config.toml
norm = "layernorm"
positions = "rope"
qk_norm = false
attn_scale = 0.125
tie_word_embeddings = true
optimizer = "muon"
schedule = "wsd"
max_seq_len = 2048
doc_mask = true
max_steps = 6188
MLP neurons of a small language model. Each row is named by its layer, matrix (up: input weights) and neuron, and shows model dimensions 128-255. Each number is 50 + 12 x the weight over its row's rms, rounded and kept within 0 to 99.
After each neuron's rows, "fires on" lists the tokens most often at its 100 highest values on Wikipedia text that the model never trained on. A number after a token or word is its count.

L3.up105:40 53 64 52 43 48 29 55 49 38 74 43 54 76 54 49 55 54 53 49 43 41 70 41 55 37 65 40 55 38 54 48 51 30 70 56 61 44 47 61 55 38 51 47 48 42 58 51 50 64 37 64 43 47 65 38 64 30 59 50 53 49 43 53 44 62 36 48 60 48 43 80 60 67 75 77 58 65 63 43 69 49 50 33 66 62 48 44 49 41 41 59 38 31 76 62 64 72 52 56 45 51 32 53 42 46 48 34 44 43 42 48 50 42 60 38 37 54 64 47 57 48 52 27 70 35 30 46
fires on: "K" 20, "k" 8, " K" 8, "ak" 7, "wa" 6, "ink" 5

L3.up3062:33 50 39 54 77 30 55 37 58 40 56 34 47 52 54 60 49 67 46 50 57 42 58 58 60 59 51 67 72 57 47 58 57 50 38 48 41 70 59 54 39 57 53 40 48 49 55 60 30 59 34 48 55 45 46 38 68 49 38 54 36 47 55 64 73 53 52 58 50 51 78 57 40 49 66 51 33 40 51 77 52 62 64 67 74 48 55 56 54 54 22 49 57 47 56 32 47 57 48 60 73 43 46 16 54 67 53 42 30 63 54 70 43 50 61 33 48 60 49 56 45 59 52 47 58 48 61 48
fires on: "," 26, " public" 9, "%" 9, " of" 9, "id" 5, " every" 4

L3.up1126:58 48 54 26 44 44 69 64 38 40 40 55 46 47 55 51 40 40 53 83 28 39 56 50 47 66 44 45 50 50 49 59 39 52 48 52 50 58 53 68 78 46 63 41 40 24 50 47 54 57 79 50 56 48 39 65 28 50 59 47 61 42 47 89 61 41 26 31 41 61 41 53 34 33 47 35 36 57 50 68 38 71 54 42 43 61 50 53 52 46 50 51 70 49 55 72 58 53 52 64 46 64 71 42 55 48 55 59 49 62 45 51 50 37 40 48 54 75 52 49 43 44 72 61 38 39 60 43
fires on: "9" 20, " a" 12, " /" 8, "b" 7, "me" 5

L3.up169:48 62 34 66 52 27 59 59 30 67 43 59 32 41 28 59 66 39 47 43 58 51 35 57 58 65 44 55 37 56 71 47 64 38 54 38 15 60 53 65 42 53 47 37 65 73 52 58 51 50 38 53 59 53 46 73 36 54 31 55 93 39 31 47 39 30 39 43 48 50 41 50 45 47 63 66 58 53 36 42 52 42 37 44 24 51 37 28 45 42 57 30 62 51 58 67 46 60 54 67 58 30 43 46 58 66 57 76 67 56 39 65 43 60 43 54 50 34 54 57 53 63 33 56 31 56 57 57
fires on: "s" 57, "es" 14, "as" 4, "is" 4

L3.up2116:55 56 50 49 35 57 35 53 43 48 68 63 49 51 48 52 51 54 28 59 39 46 64 70 62 43 67 49 55 47 52 63 62 48 58 52 52 22 69 51 47 53 47 44 52 53 45 60 43 45 58 24 51 49 56 50 30 42 49 45 61 51 40 29 28 51 59 45 39 43 78 52 35 44 52 66 44 53 65 49 24 57 35 70 30 48 46 48 51 36 61 28 44 64 60 43 65 41 61 25 58 49 63 22 49 65 42 56 52 55 64 24 55 49 42 46 28 55 38 30 63 43 40 51 66 52 45 52
fires on: "t" 17, "at" 8, "et" 8, "ent" 7, "att" 6, "rt" 5

L3.up35:45 62 55 46 51 56 29 51 58 54 45 40 46 51 46 34 52 59 68 40 58 58 33 47 60 54 32 52 29 56 43 69 39 48 67 43 58 71 53 66 68 52 64 52 42 43 47 43 46 56 60 51 66 19 58 63 50 48 51 45 44 49 24 52 43 59 54 36 50 47 53 56 54 50 56 61 37 54 73 56 46 40 42 55 43 55 65 39 42 61 53 55 39 65 55 45 42 35 42 50 40 69 44 46 41 42 55 65 31 42 62 48 80 53 43 35 41 26 86 36 62 63 64 54 55 73 51 54
fires on: "-" 20, "1" 14, " of" 13, "0" 11, "ve" 7

L3.up3389:58 62 44 26 47 54 42 30 44 35 53 49 58 52 39 66 56 38 50 42 49 43 63 47 40 64 45 53 42 51 51 65 57 46 56 49 56 63 44 50 63 61 74 48 44 59 53 59 32 47 42 47 37 37 65 33 45 55 55 53 63 46 55 67 66 50 40 39 51 45 47 59 57 32 60 54 58 46 52 65 41 45 70 70 70 40 57 66 51 43 48 52 91 40 71 69 30 45 66 53 52 34 53 55 64 36 52 67 56 79 56 38 41 61 65 20 55 35 41 49 53 64 29 35 57 56 75 71
fires on: "s" 26, " is" 20, "es" 8, " then" 4, " now" 4

L3.up672:49 41 53 50 32 64 41 57 46 54 56 48 64 62 71 52 34 58 30 58 66 61 57 64 40 42 51 62 57 65 59 60 42 36 54 38 42 50 69 53 43 53 56 48 34 27 61 49 31 47 43 42 51 45 42 50 62 52 46 30 54 56 32 35 66 39 60 45 54 55 19 74 40 55 38 38 39 55 37 52 62 65 41 53 55 63 66 53 60 37 63 37 51 45 44 47 55 36 51 54 60 39 41 38 37 45 70 62 58 50 69 62 60 57 62 51 29 52 29 47 42 57 47 53 49 51 52 43
fires on: "ing" 24, "1" 15, " to" 14, " of" 5

L3.up648:39 27 42 62 46 45 43 45 63 57 40 26 44 62 55 65 57 37 60 61 55 52 52 36 42 47 70 57 41 56 43 51 56 62 61 68 29 48 48 50 08 63 46 40 57 54 52 52 50 47 25 49 43 57 62 25 27 44 58 39 26 35 52 56 55 27 60 54 49 77 38 50 43 53 48 60 50 46 32 64 44 50 45 30 54 60 38 54 24 64 78 55 58 54 43 37 27 56 56 63 70 51 54 61 35 40 60 35 35 69 58 61 62 70 72 50 56 65 65 75 64 54 56 49 60 38 46 81
fires on: "-" 33, "–" 8, "li" 7, ";" 6, "x" 5, "t" 5

L3.up2857:56 59 25 61 65 55 35 71 34 60 49 42 48 40 49 48 40 50 62 56 46 59 51 53 33 38 43 63 52 35 68 48 46 53 35 43 41 65 57 45 48 45 71 50 63 44 38 50 38 58 64 39 40 45 56 43 54 62 49 55 42 62 56 42 53 37 25 47 59 47 49 39 42 90 53 38 45 58 61 73 31 38 51 47 41 63 32 40 43 41 51 55 41 43 58 61 40 31 52 69 50 38 54 43 47 23 48 24 46 58 64 64 39 61 66 60 53 54 39 49 53 41 48 41 72 53 61 66
fires on: "s" 57, "u" 4, "es" 4, " individuals" 4

L3.up2522:76 48 30 42 54 24 46 43 26 30 54 52 56 49 68 56 58 43 60 66 64 53 38 31 64 66 54 28 41 45 61 52 50 50 63 34 75 47 39 59 52 69 26 70 35 41 65 47 34 33 51 41 59 65 69 74 59 51 43 48 63 37 49 34 23 56 39 58 46 60 51 63 33 56 51 49 48 48 51 55 57 68 50 29 62 61 62 46 46 52 49 34 73 68 39 42 51 62 51 46 49 40 73 32 33 42 38 45 55 65 47 49 41 47 35 51 75 34 65 60 47 37 52 31 48 63 55 42
fires on: "4" 50, "age" 14, "ment" 4, "ent" 4, "al" 4